Weights of a small transformer language model.
Size: 6 heads of 128, MLP 3072 SwiGLU, vocabulary 8192, 111M parameters.
Architecture: LayerNorm before each block, no biases in attention or MLP, normalized queries and keys.
MLP neurons of a small language model. Each row is named by its layer, matrix (gate and up: input weights) and neuron, and shows model dimensions 352-607. Each number is 128 + 24 x the weight over its row's rms, rounded and kept within 0 to 255. Numbers have three digits each. A neuron's up and down rows have the sign that makes its largest values positive.
Before each neuron's rows, "fires after" lists the tokens most often just before its 100 highest values on Wikipedia text that the model never trained on.

fires after: "19", "20", " that", " this", "18"
L4.gate2267:194089095144147196113149147076122118169157140069109128159119103129148129131157167134187100157150094097114095116130147144162070133131104106099093138146117145146117133123126146123144103139158110104100119150133147160143109124099113121122161114121108097116142113158110099140145133105147136121127111127178094105164125146112043118198119156094080128124108146112179151092139141136154066090144120140129121126088125094135144115097159145137143124146188187095085131132099114158144135113141135116111115139147118154107157136121097152130142161104108175147135152144110125085110107098146095123131122160149156140135121073151131136124124097136142145148102100141141088173126113134139122126168119131138137106145127115134118130122113133134085068077120101075148123155123122142128133146161141
L4.up2267:172118138146192148111127102112100101170143127134102118190137132152162131122138142122143098112158097102114118105167146127158082112157133120091123123121150153123116106104126113162148092080177116102124142165154156105133127137107133125092139100116125136117149078095138123164137118143135144129146116103132122126103154130113093130147125171099128090104129140152174173079130135134179145136149104151145116116060140105131123150109123131083129142150093143116136097141098132174152138122074123104127100100139171159135167133169128182116135127132117194132138136125103091096121136077142093106140107137124126117149157123094141150131098078148124118145136113139122064121102117140163088124125069178122129141113092130150104133112118155146083113120116106095104115163088128141117117158155137

fires after: " (", " \"", " =\n\n", "\n", "/", "—"
L4.gate1170:135091131115095119095135169119103111137092145133146154107141100117129154159102155115112124142135163169140087143146097160102143128104077127142117124153139182145129109122148121120113145141109115117130150116130089163150163122174120062153132144109107105112119105104144148135120117174099156086114095159119118118160165139092103128085158160171125193113122147100099133124138147138152141111142180070143129143145101119143149204117154122199137125107123156118124131127122135153117125123180164101123093129134116094126119141076162086116126156124147129112132084123135140107165129084144134133110154122171111128175105120082116152119129115141160158170149108146134106080130125117120147124185160115146096121131145140126181144123121094109137137133132125118116201147086126119145098156119109
L4.up1170:114132110138086122147138161162102184210130138114136145139141107113097161110071101140135166137138143154130101169093102159064135085145145086123131082117077134170162140104124148118121107125150109110100144096129136124110148135123115132073144136141111149120126167120155102101130099097133140139139162119145104115113107124124087145122143124095186118112133110134123124120101088095125135125076108120140130126081112135144119074094112118089153140116093136099142101128118120071158148136095144143109130093121114140135117119148131133083079120165107169128141124122119153119121134081120163084143145120084135142149100146156144143132134124113144125121106120112119173118110140151126193125157114084134156111149128152139152116131130129147102137123175132118158097141132105147126147092138148

fires after: " S", " L", "S", " l", "L", "T"
L4.gate2737:152099154147133112090176118141127118135097137097115148136129138117116129121150128125141137136127114151125129112181078162123123088126209150166132131106079120134150136143132126141137139107142101168113130108136163110144143075143163141156191155140154150096146102135116142128162178117123128103107105117125125145123124085127165154097126098133139124143123124149118078178106182091156127114121136135109130129124135144115144146110133176138112116140115145169118110114126094109157161119095149132140099103149133100128138155116099137136138118140151121125125168116145169119114112143119132135142169132107162142123136112152143151138164123152123082117138113133148134123146142142148141154156138091100093134086132153102130121106127149119119104147113170205091172074119104123131095111095055
L4.up2737:141132107143132145122120119088108116176159115112138114122120154108126079152114131111123128139134122103117058140133117079122172144133121148090139144137132137104112130138120139151151117139089127129140108129122130140129129124143122167152132139138156116130155127134141176072129148102144103099099093097148165121111098085132108121135143123182114138128153122109092130126136184123184080162132124158104102117087107168151132078104157118151102150119144141138153107141160118156104112135115153063123133128113152072130135125126094095121162147113128159136169099135137164125166086126133130146098107098121075132108149156194146164146139080153128118146097128125102158120141151146159101148073139117104109070109086155142167125106118098148136085157155123153162126077173131161136101110148120

fires after: "20", "19", "ug", " an", " The"
L4.gate991:121107162088145142124148124109093103122106117179112100135120129123102129149123163171132117132097149133078115088085068136130136137144135136090149158164138111128115111130110098144117134130130115170111086135115128156132152104115126128195091145126137165108121139119115068136123099144089160160130165136092091146127126071128152101155138173113148120130129145072131146147132077110120093154145089138103100086074116095128090119153121173133125156080123122133156100165125122101130141124115133102149146114146134132158117157124111143129112153154112126131142157104087115144139156151071164166156119132104117089123157144140144106136100141137126125136100126156103094074128135143143165119160114142166146149108121161137140071124104131148134147132117105108121125143120115161127118169132177
L4.up991:134139141119122125075083120145121118142145128187109132152126159145110128104134132113156129143095136095136131158120071121116106155127164107100145125098121118119136098165123046126091125121134149146124098139154165127117109125154129135132130108157146109148144140140174118123093115155128117111150163135121127129088076071116145134143136134091103152166096078117199129069121114135111106124091082159154119147128129150123112131078115133170166134156153105114133131136086147119099116130087184138127162148111085160166104091077130158101128100147109096158133099139119127146127149128097114091112125131139117111127135146166100103143114135122134133133107087129152108137119132171211117158090107104125134127121158143145151080093078132123144100132106128156177136110127093111126107150121128

fires after: " L", " l", "L", " T", " Br", " t"
L4.gate1061:141159108131129091116180181132121104115126143125143167160138165109137100090149130141140131121155101118100105129166115161114097146132134178126135120140143092082109141103136101143148126117090179107099115115148122108090109122155148140111132132078155135126111101115145135142145143167116138131148119090142149108159126137136122143083114111118131120139167165127126130151147083119155139130160132133082128157152143117120094102132139095143152166161047086111117120120098133131163082102120114106108124124129176134096135080141111133167141080149132078121129151129141144128089119135086123144116111176094133151108085145115118114154126097120107132131131113134104121170144165107157118144134084118105112120121096145132147159170127108124112136154139167095127119104150152132130093143167164
L4.up1061:137132128146170125130115121129112161105140155111139123101112106126117084154118155102133117125104153169151175141110107154128141114122103170122115107109123093107159130141160108147117118111152138125132108136155137137152170159144082150182126153128151156138074101130128178110158126159165110152130103109132138155168134151105156133130142132105121133141158078149174180143153129145160147145117071107132150137114162135157133124148135144157117107132131097135137129114097137161128167169133091159118143124129136130116135124125111128108134137175109088164108122109145096175104100153181128153113149147121077105149145137156114101157101127131113090124119131136116116135148121155147142140095154105119164131112126164121125127143149129127136127124140120137164131115136099114130119105126125

fires after: " ", "0", ",", " and"
L4.gate2313:141182095140096066145141108128093136109143121173092103137113091126138091177148137108130158122107146178164125130155094110116117131118078113126138151102110110151114121133073156107127142106129146127109166104150157130140133123129107103128152129127173088125161139134128114108179124154133083120125117114122139140101127145138106131123145145113116136133095107128144134130151138134175105140057139137110115170125129118120164069132125132109100093111132112115137102147085137082113128134153132119150162109138135126146103113192141118088114110145141110180142102119098121090107128137077157144107136126131146143152155138127097155167139155166163093165127170162131149107111117164144148116135101146121120113111123119100103122158115129104132095101103142166112119114148123112102141113128148
L4.up2313:152134078125123115162067122155148109110080140153114089127110126107124151123136181095116118116120130137098120132146154138106132073100160179125122152075136195154132132150145127109171136182167151145131141101201106147146135099141134154137113082133125133087116161120110106140115112152122146118122146121118145135137166113140104149129114192138087125094137105132101138086118098108142121134150149097110109116132117154136107172148116155127159134104166142137123146140150117108107144146167134134124119126164168105113133146135096121131147118182138153170170136142120137157109125139099086127127157139089129089123145135133134118144062116149126126125162133111102141123113147113084156105121128135125122138128140152089134134104146111110088083137148123120094101106118119089132128157135134

fires after: "20", "19"
L4.gate2789:163123138128153137133121105125097121148118138144140139132095105139142179111145165108113122176106068112103114125134128130129123165131113176106129128119164114129122136108083102128117119095145125170148119131156091150135098127120146122132108127122131120113126151095165114115110093089088125118144149151106133118117094159128177154154112132147171162155156115138091138124103123068143115138113146156131120124125117150133134133126142128114134167104111110118159091164146150133152134132117082123124100145092107135129120092069103159090148139118113114154066136100115099158106105119096125100114148104166158138150094145124151117167140175081114159142130087164149122100147142098125156167121129118125144105113139143098066099153148133148124126146130102138177090152143150127120123142149132
L4.up2789:131109171092118116137127111118123121118108089125127086107167097140102162115140128127162168181109147096091125082107109135115139104112110113110165093162189133144102136136154158204131103104125100134148117123149120178113107171151124143157120152141126103107123122127148139123097088118157095117138138131171155121094158132103103147200114114108143117122137126155112140100136210108143103106162133131129140139139094104128105112118157143159121105099138151112157103116132167149098133105133120124083127126103185141127116133101150134124159141120157147107096085180108178140111120123126107110122085096151136102111126118128074139101106115147123128149142100133117170123102138139130165126114150117151110123110127139166145124115106116121133137185067114122080126138129122173109114132110127

fires after: " C", "C", " c", " H", "c", " "
L4.gate557:147106119067178123138144127153156147090165166128127174134125121173125136145159121112122110132131134143141120126115158096111113153181120182163104154128142122167165142122101131132114156156160138163107130132101124143100149112129148158119121110116131162107151108144131125122128129105145120113103125108140107138152119135134116145133154132149116143167137127138088134109121090116155093110144141179178085107123069138110150142183131141170095112179163106155129136103128128121134170105109135105151160098167181149170103137170129113122111115130152099144138215099089151142092130157177155151128087106140108103147179104136122087103116095108124133137163142088168117118124108103133101097152168122102119176138153127110098122129132123157088136115152142083140122166153145101113166130139141
L4.up557:114153116121135088132134150121137142106101135152127091114129136156118117082073118119107142115096117097151178133098111125169194133135149138126116113139093146126092113135167119112165116112144105113152160098151096120143119132160133177117129138148168152156106135124136107127105115112158120166162147131120122147096148161114104146128139179098162113099142154147153125162141127147112143053121131098146123125154123105137126102151143118159111184117143147119131125112138121129130092171149081137150156127125167093144154138102117075138158175172140134134152107144099155123132141109120111134151119125114101132110088196171123155123139115155180140174170135115097114139120153101158151131152146131105112173101132135107158136151140151148123159149127071137075143130106132115138119135158130

fires after: " (", " was"
L4.gate875:140091119152076149198093123102153108124117175134136152113122109096079115117144099086173131108128148117097133101128117131095127145143164142077123101139152108122137145121131075113111122131074121124157136186164154117131108140171127137141167099148157109184132135116095102122160148108158139095155137161135098136158106117127096129133131145127126133108124143114125114138163121166141154148128114133121143153120155138099128124148106129139106148128144106131148142137107128169146118128123166128144159112098056138170141136131126101121161103122117170132121114116115109132124147100104128133123114163122132097107100108125076121120105131071107121096131137141118144135178118136115198183103119137142121123137150131159133120114119126119191119142124122110164153110108115121106118172114110
L4.up875:130142120118071111170163157106126112096117151119147121152100076106120132116119113140139133094112140141131083136150147115109108125093157117139119102143130096108148129151134134161094078121150123080144126131170150132146112153161117139147177111155179144182118132093098094098148119133160172088145180090153090136148119111102102112129148112110097146103116121143099080135129139154165117157085122109139139115149121112120146119129119107166123140119080123119154155159118130171127156149098164098143147128139089141120103110145107084130126119132096124110103128133096135133153131129108132120079114099115102167114108147134092140151096099152095089103127113172126112115157122149161206156151112144132128160176155160145125124137148146115129108087139120089149130104170105143142122130074123

fires after: "\n", " |\n"
L4.gate1658:146180131099159080136142108156103133113122135119131127123150124110156144121174186104140122136132085136115147128165119124138127140138140126130128139168119115132095136076109137102115123108127086163125141139129137109137138094143129114169137087138141171148124143162140102137110182093090186132117161163095115117134159100123156142116075150129132106145149075104129143120171149143161122104122140135143135099139158167124129131126149099151133132144122090125138107166111123155127099087167148121123112122124126170134128137142143186139123173126132074102158111126121123152118160122075151110139122126094179114129165139093100116150161173115144088085144119118132115160150129093131089123140177130123126189135088130144123137156106133138125140161116091112187131141132119151156127120111116
L4.up1658:175103121136137116128121160124136118102124121099088168166130120180121185140133127116148133092096110121192133162134149140100135129157091103148113126132106114179131102189138081126139145146070110133142138116147153082087164109124153182093149117094124132116144155155123169146114110116070133120075161116099106123078105177083121141148142127127146153092165123146098155155118138191145104131125114138122129135130119119125117161167169111179096073104169144120142153083135097113162114109135151167141148150125114113111130146162157170107122145113174143111127094125165107120128098128139144122098159087146121083108132164115085161131126184124101131102169114142110117103132094095156146117161088107110117161136100141150102165154133070134141123127100120160149136077165160137166161161114112

fires after: "L", " L", " l", "H", " sl"
L4.gate1442:150084118100125130108167166149092134131123141120153158121099105046118156131097111103144097133179119120088120117133101137109151109137134145091099131099151122146095148157124143139121161148128110117151128103130142149139088181147138130106112132127150158128159094142099164135133142114178138150087156120158093087105114202128095158116122130153120109147170142145109129169104147133155089135155107082127140130121145136143160112131098129140171160127150170149113150140147072093131147165087111123101126145149134129106113103122136133120127164124125106129135123130121156138119139143175128082100125127132139125148165145165113099124121125111161122101162120135089129144098150122097118115131121148128176126099125120143124138116174097144129117100099131144077116137115096152153102134113122
L4.up1442:111124118161122135135145126164102147118144114161169176155091099113125108111085081136162115142112156132153121114125117174129149164175116137118153145106123116105098136118144114175122164100138136132150132103058193114105138118169139139151130102133123137137104164149166149103130129108134082154140136125141136108126114165085113118161133088111147156095127114108115125116119112111158143171124177098151117133127102154123138106129144158125114097127089155142116141151138118165160150134111129158142129151177155137062121192128130141129116134136094140139143164154116086084168172045170155099157134124127106095112155101180113133147084097085109105112098098099097118120086155142127121133106103157083117105074110155170112140096145177133140138127137106110107139123143148077147141082127113

fires after: " |\n", " D", " T", " go", " O", "T"
L4.gate3022:107153116093103130139167135092114110138117134090125106087161136137107114110156152107159171123138077128119127086107139128108159138140136135103135124134150117138150120168111128114097137134128107148077130132208155159068157127148143091130112075166114198132135102133103140129113105160093143134154203146146135121148126127096132112073113159108122097127080168168182170116115086193093110101169115111126129150126148107148083110144123128158124163063128139158139123118099076182079085160137146112125116119160103152127127114133131102134137147161141078136104130139163106099152149136155089126170119139128150124137105174121124127124152143141127096155123152158106078137189126113149146122129110130114129107102105141115121165135126094130157133101166079120175145177133155150161116117147120
L4.up3022:119127145150118123176137103128085140115141117099121145136149133107144108118123124112162109092142092108135128140133136147150146112130160115138137128172140126125070131077122128121083102143085138106119099128167115155135146113121123097129125100158137098130144150169124125113142129145082131118153138087165127132161130119131148117146098129110146119159168157141169105173117095158106120125125142153139144148105164098136105109104134129114126123105157123114115145109122111120139105144140138094119135141140141145115151113095160115177108095125110076162150122079134140152065097141121138101164146147136158120137093115105113143145118151177127092138130116149099153161148117084151131107139098091085107118173139145144146089131119095123119110113135097101111126149087085131109106121112152

fires after: "C", "B", "Ch", " c", "S", " Ch"
L4.gate852:117103168161078144130107124130158136147092115132124142122154169117165163110144147083139123151105227180132171158187121133122132109112098122136118108161118139126142116108110149135121135161148160114174125137097121147139140108124101120146116126123122112152155107121149155153160099103135091111154111147165097153119146104130171125100122152113148112140124115130121094080120138130176140099169136150163131139114097129166147143110159171125120131130129133092158165109173127102101126151127122148119121099120093105149150158152147112115114133150129104124141115101100090145103107122124085107112119121130082136101129145139132117099082119119107097104122126107079112167097131132114183158160119142154184157191176135159136127133134113143116117112113150113099139148139101107126118141154086
L4.up852:125120111116129100097116129119095119139060119123114141107139186140142075107118101111092123120119174116142126143155109108104119122106081090104081120172106152110117082132138058128104094174173113132163161115157127164143145112122122159127136122109133113182149148089128124155158132138140083178162113127103149129149107159115151130151172140142128169129113166130149116144140109118148124126127174131134121145149147151156176162175130167130089157140186105090136146092122115120138147121117084128157125142116142117118110121139138114061147131072128131104100141148112088087136145080155111115134151144128131126150118138159141106111113101118148141152132105142102124103102131131125149150176128149196112153153108105121141140123103100149096096085079129110111111127120113141164096175129124

fires after: " and", "19", " ", " to", " or", "20"
L4.gate2661:155096115095146142138118173094139154107116146098115152091155123168090135178119091128109120151153102097134134158124112139106133053126141160076105123121153099158185121114131085128133167140181130110105115159171081150148095116098139112106144100153144145087127101128126121125172136134118107129123099124141163148113082120104133136110093144128122131130123089114152116081113103140113088084138140123098138124093135101123150083100139094177145142124139132133164103113100133166073118145139133089112157132114110149122129124131130143109086149161140141126104136146135134121074123113170145076093100124148146129127134149190131159123118122150107139123109143087147098108137140155150123136135117098083177128149110074104121130139101129134125118151123118159144147135083164135119121141143115
L4.up2661:134110114087119127107134136140107134140161099154113108115184128140143116072094116095151079101149152117170133101123120128140119092159121137118127143099158090144184128120126156155111105102101123151143113144154152142117137152116117092164104123117090133090138148110117109118076146144084114109143118112105133096149086104161180125159156047138106155124133155108187152145106171104126109086130135132145105100145142065114117111136137121139108113103141099085107147108150123131160118139136144155141119121181153096157136196168141128135101142177128123123102123109148118139140121129153141130124054130152165124157095153115133167109126100144134124113163153128129111141103123154135126104114129123113121116123136076085112141110100082141151163114138158148138087115142135113133137108108173

fires after: "19", "20", "0", "00"
L4.gate222:153154104171123084101125082122141095140135150124148094140117180116098160100105124084116122117149154093142108169113106106125107140145100151127137082119118137143114108134103103119158097099144152100102150130096149153123147105083114139156090135075073127124143111146168155088127090148131114118104115059124075156138089115137126105173149121078159113139089108171130188128137150141141076124114140116107149160142136153161126142099143133114127134116097127129140135108105120133108113111082131076145150106099132118122131105113113123162130149113133104148131149139127127116109129144150143120160130129090149116133095118121128100105179117118104095114148103134152093120110122143123144145142174128123177126103136118113144124180156128111133135147150092166124125120127155101108131173147157
L4.up222:102139143140130139135105115118102149140127113117155126174140132136147122140119133152138112152127128127115139150120111134126122121173153144128108122137151140150116118096082086163143130109105167122163165126133110116129095121106165127165130119129145129099156098123123127214149129130129112157146105137126140166162088123138128123130086143126178105139138095152133077141144150137151102129116099127111149103094109146173105094152120144110146120143150122102128118133138126112122153136109190117134170135102125141111148138153119133164116126083121112097134107142119095123141141157115117101148183135083153119145172115079139125154104102136141078127142131123146100130097118173109107131089116110155174110095114161125127130109108173185141179143115176119125124116131137148150123113131115

fires after: "-", "–", " "
L4.gate2804:119095146153164109134104091146159090116112192107104121146132131168150123151117139127132152171109103111119147090144137132094125134102142141108149117114168147073121122133123150112145144142111114152121147131102128148093171116123076123112157103084092130101137126081092169139117182072155156156121092133114146119152151153103111129125133094112091128111094121136133183134111118147131136091118113103142151145158059128142123147158132132111105126129169140099140096129148132133165105138129126119138107130135116120187074106115137140121103133107119136110174164122090107113130139144176182083092131149165094133103113093132120103132117139129102155155094133119097110117116146105161147156122138142151140110125146107109166128122110124149120099113137114129142115189166134098198144143106119
L4.up2804:122127147146146148135113174111134128115117137089112091188147117158135140124098127125107126150166126163164064126141168123130161098119087123151147156105110119130113134123128137128073158149130050102105152135125117127152125123142133124132105119139118158098129125141147093181107167086111126097123130138118123120135137062129174104104091144129154118115127121147134141104128100080151124111131131142116127121089127107129127126162140135123140095115131156134159139139127158118118129099134100109137176157177143129159101139139130112122150134151160123116138171127122127121127103178114129115095167157103098109106146093107101108107143116094143074109153141138099139160114128137112137149180084121126161127157136146130124101129118133088122116145081145120155068156105102061094128154156137

fires after: " (", "\n"
L4.gate2886:128088119159149123112130190125156115111140127159139164130094114110166123174137139128111128099120196136112122146099132132146162135147106101125113139162108146135149138124114141106130141163096095141108095067139138128091158103134142161156127131152100117144137097089143114157112109127120123062122138137154130088131155136098115174100127157134147128143163149155150127138106121092141081152126120120165112127098119120130164146087198098143121104121138185126104127128146170074142109102126123123102101137136149141094091157131146158088142142083156149121104114182107167109113162109085153134141128116146154146107064121067136132171152122119131136133147089136126098139152104129158140116134131125156130132148141158123161151125135097132124137108128135106184150088165131111147129127100124
L4.up2886:116118148112101141127155141125114082148106135143108110150134108168131126100087101122114162099089179127106087099099108101108120143127089115106126126120123169131143152134099093147118161129131147125144165133118091171116156141135135108113112125118135137124104121127113154136123113128139163121107138175119149139153177150111079102103138159155145175175115121166166176116114115152168134144147137104145112134110091163121153132132146098193132110128082110095170176139129128146126170085159156126112129155097111113133127130083157149078112147108139143135130091157141152129129177116096107126060152090132129118124123093141124123153140138130130121144154129160147113088139131156116143088155131156158109117129146122095115142163156123105110134102124088131124133120115161077114123166126128

fires after: ",", " ", " ("
L4.gate1817:092126100134104112120130117137097145091151109110111111110134077137165067177135131121084120060127147157133128155112144128144132088137111143103135134144154108134148102160124130082129149146082117115115116099107091087099112136137118110124152154152116108136162149101144095171139116140141113152092102186112137099087119096100128182146111168087110130155104121138097167127135134125163107126152191043102142118163161164155110135141104117108085140140154144158097105150117124151093104166164145136135151123107128117157185144135120073122165087139107090170149150109091122116140118120148100114133108107120134141126129108123125139192145089137099097146136128152117146088117125127147126124150145121143139116128154137106183127125156163117118096089138136150092098128149137086103120146130101
L4.up1817:096130094146118138118088132157125115167092113147138117140114097111140144073122160122116134137110138112136128165166094154188119113112116104115154127131146139147127101127127119116126114144120114094127139142098124137108129147153131120164096113131123145057140126132152162114170143152149088146134154137104077127106129117112129107156122122076141148129123124108113161123118104158126156133093128142098088115155110120167136100100143167136140130136120128098152084144125128134092143139137107119135087103132130111132129104179132096138163094147112135099156090158140083127138076123165096111101136174170133127076163128139120166126110151115177119143123109149086109119136123143114144127143050102111117155112168150115101127126112175155107126140117142128139150128167127126100110137129125

fires after: "|", " ", "'\n"
L4.gate317:117124133111132138105120094110149080114097136106130155118140124098119137112148116134123151128130100125128120148115156096113136204156136122095169153165158111164121148086128172186111140109082144121123155141143106141137149086114073131093117121160139114109158103115077128127126148059075079118164108176128098130154121120120158152075161115143131157132164110128160117114114104164105151131163154147169139135137138141150112116148112091134116130132147151102121109084137100129158137120116156132107118086165131108174141159138143117142166162093086126117106147160121148104128165139138131125148158111165092114136119064117135162132138099140129141116132156132097118123138143104113142207148132075150120133094154120103114103149112184136084121110122089121140096131123126143120155134109112
L4.up317:106118106136089119136122144100137117160113140151090099086156142148097096163134108124099109144111128168136143123146105107160132162101133142114088105106193126135123141151110140170095177141098107158130138162146107119135131066126081116139159138109152118135096143177105118137168136126100127117125169133159115110111143123140101092117142153119122131124107118120079145118141142095122094138127125100087147081135122094139109146111117167121130146110089101132117135105146131152107107136086142108172118128141137090142148090119118119100122165134148143091111146170104184150147101118081143129164101150131124128106126120138152150106143111084134182131116167145140176070093108142098104090116084112125122106107131151147152066139125139108149122143127125093107130140110140135136145087144130

fires after: " d", "D", " D", " trans", "omm", " del"
L4.gate1049:137145128111104148118147148143123143153135155140092165123130146088103088153134163162177111144156124136096137137125184147126119085130109133104110128075175150146127151153103145117141177123096101123111146138138101069144158097110130149142140128116158139120165146116095135101184099123138105148152101127123147105158148076080146079135109080154139141145146148101116135138111130137155103162164154129145079141116105090138122125084143127153084106117144109094138130112119144175110087069114110107150156148168123152159121150121138153128127125116158133144094148130136154138175108146124173107120135154092132140092105084142123136148111149119098135087157111109138163112103115057147144093116157107121140126159135087158109174138144142098176103118131080096133096126150089143146136119109099
L4.up1049:146125153109123132125111134116145147098145142128123148143112139139113124138111133111120098146166139124127136121136114149160127163146057144142114095127146114093151142081181082133124142136130104133096142135168127105134129137118129120097134165138159094127123174104120089121127103146099104107139126081126144112138098117092135151128100091137079149161183136151181153116125135109135145137152106148106128125098108108112131121132088139140156175147128124116089118108107114107124102097130150092176090077141163132136092123103105087101136124202088134134143109169124166139131127125117161090112110134140109127086119128132123122119112151119135129104184106118123117146149126108106171142094101136165127168088102101130124098102135104111154133113072117171117118134113137132126100103134108

fires after: "20", "19"
L4.gate124:107134137147119110120141110113126132117133149120133101131157135152135155145154082135103148160101162152186145115133083094130106110147112135091118094163123070111112118162101095132118152134116141130135165148126208139178107090134124142096108143106111133125112132153138104109121102119077119108124169153122152133108131137142116138151106096112125143129140129097137094150148122128138118152170139146149100134128113160153118080182112138163133118141186123135114118137124151131147135141147112152108105124138126150148100125087091144119127159180134128117141122072127154117075115111123192061116129143160137136163170124126127144143086126113088159135140095181160143112124112173149143095117178123141122089132117141058138115148137106139145139108089125113112096147115141154147112146117148
L4.up124:129125154159129143117163112117086122079104120113112143131121124148158159134089119111142130111119147109117118107126104120146153171137145152087118124067100133113115155137104127149156142100146097162146146104118144168121128135101120116142133100079140146104156144133134142092100134093134136123123138131139099163146135090133070123105111137146140090127141100131133122148145120113117071183127120167117105126146089177094138132114136122117102142131151144128153177135103141136119114108116105071104144135159148142121095136150151126105159092150091160159132131088182147163117139063149145175191101113087133093110154128135106096094156115147083174105187110133135135154106101119090133156132170148062137125129127115116136128096098097119100113147105093159109145094123114103109114134109114

fires after: "–", "19", "20"
L4.gate3019:108107149109114152130147129121134110161133090114114110130122111145150149122126103121095121172141141107145087124089136126145087167129136155123138152137135138123150095144107136168138120145149129114148118122159123120153070139138139165179107177137142130126143124171108095119113148129132159148129132098140085105087150129151108138119150166117161136122109152138192154137098153131149119123152168110122154135148143150126136137132172092155099124132158145123123061135165119145093104133155113150147116138163133119159133124093152104150175114161156125086146138132118144160093117092126132113138115157123109148164117125130157140134177124141132148168149072135137113152106154100082092136113149137129106106158126144116098125113130092158091131123141127149127136135152188159103120167118092
L4.up3019:113082161123148142140147107117101112139115092131100146104114120118128125120131119106086101160137142097134104135129133153115141126118092136115136113129132069115146092158135111157110119117136119106139164166135105117150111172081142130189116140112096119134173156132169139122165053131124140095151133117149105099141116133127134183133124117106119121159116151128127174104110173130093151120153122152165149139134172165125143113128145121128152143121131124154122144136138119139140152123161155104177114140104162145130160147096167140078165112086108169152122120105126136167128140117164104115134145141127158109129088122198115160128138148117128135151130107115119131125125119099177163118178151145183116097139091065144096125132098126114157106150129130147143139153157093156126156154110131

fires after: " ", "%", " |", " S", "B", "0"
L4.gate829:100130125125123145124080100126145168133107116133136150103084099147136136117144093118146129109136124130133120123164123121119134139185140125106122122141109109147131113140154127149136145111129106119145184136120118099110080125141140120111105117119132157095145142111127150180123147106110159142101092091114145159126117098139118163158133118137140153122107139139186136119127132141136115133132081139095113149122131142166092113126125160179159168114115138094145153112119140161099119147100153140077120134154101108150155125124149103145097151134102104106154146143093118081180137103170126067147106120122118100182076115149101131104114128158155116150094160101145122160120136112130145154081134136121099087143140164105161126127114096126093088104097155128088073168123091167145109170116151
L4.up829:086156120140162145122124158127132154097119127096171148150153098087074132157170135188105124156148119157172063132088107104116130178142106125173142116107112114151143136068096153127129153127142167152118136174101152118175137158112118150137168128128095087138108121144127103133143114162110101146141100124105133122091137125116164109109106125124110100083147059131117149123096114132147150148184151155114144123094128085119131143177086138174129104148081130086133086150135137113142118153125142129142089093137139135129124135129119150112078099181159134141147120132144120103101155167153176110124131128095142105096091135117094115099122140110123099146122103110098134178147135153105159151155104094147126106087154149117116171148144125122126111140152121051115130143173115125114147117138115

fires after: "–", "19", "-", " |"
L4.gate894:109050084120142121114155132182107108140103110104148133144115112112131121135092134131154202118187134126094145099129132106098121113137157128148134141078124081144140149092134126110118120094156129138135155154120136131174136179127108138115118121134177123095143107132180076130091091107166144120116135124135130165102121062109108152146158160139151101167127147104118095139106139148142135128127123102148112130118125091139135190147157131142126091084086179168150129136131164133107092136098109123099125135086145134127150109101178171131106151095122118126129134146114138125085153123127119117167118110110069130127080111146087131085143156116154097160163133162136136123125112115106124141132133147146092126124123133145129084136142117143167094114117138138066070117127132116119135099109108
L4.up894:128120125131104160131105122111086138156131136113161119124146137114151161132143143089130149145163143095166124151109134128119150131145106138149134078118114117094126142106123127133164129119123113098113111126142176131112097114131154118133103119117111170170155114138124125144128113100109160144091113149134133118085156119131113124102119120111138092106158152133120129144149132136146140149132106160102152132123168114129111138147149138086152118094158126114138118118142152103147105118098163093158113142148123138103152165110141167172130134134146147107124136136141122126134133107103137083119153119133160084174172098133140164128120180186127133142149159112128149117126116112087133159094145112172117154115096122136158111075166074151118123116140120131111105087148128112160133131124154

fires after: " D", "D", " d", " ±%", " Tr"
L4.gate1358:118125135118111132135140117141087116131129137135136113122127116113103106151139120131158158149144131154136107162176083124109169122097117155114117137082147132135139133171134106148104149131150130127072152107106117105149162146130201115143138087166128199158154150167108125106143104140150144091118118099106109163129139120108084119067149117120126150120136107141150152177127134114161116127164137144135145118099109138085180143153140103147085119143088114139113141168146178129103122156118111125141100153150105121110130124108166121047125134112166154093134117131123130136121145101202146111138107116103141155076111155106093160118070137123132146186106131122134140158158115123148140106154107123145110099140118104124110102155124099131123135119130131142113147112095107114128159129136107
L4.up1358:147113108115129124155130104117121142126128142115134139113135115110102097138107141123125155103147098104104106163186112145156108108095163155170149085106138164129144119097141109161104154112117137120109134106144087122160128124147107136119117073136094115176129127156151106161113116147109140128089118110162109154101153128167134112125094102141140114138153165115161100131129138118131168130122140160144166123059104175150106166128132136076079111163121126161070123158168147157118126117157119127125134106137158141122070061101136139136089103087124112149078147120107131154147116160128165114135141128140141129108061086125139125114133153135120120140098116094074128152181144083115172105155167129156171134149077135106157146134142093187127140153179116123141123111124154152104136152109111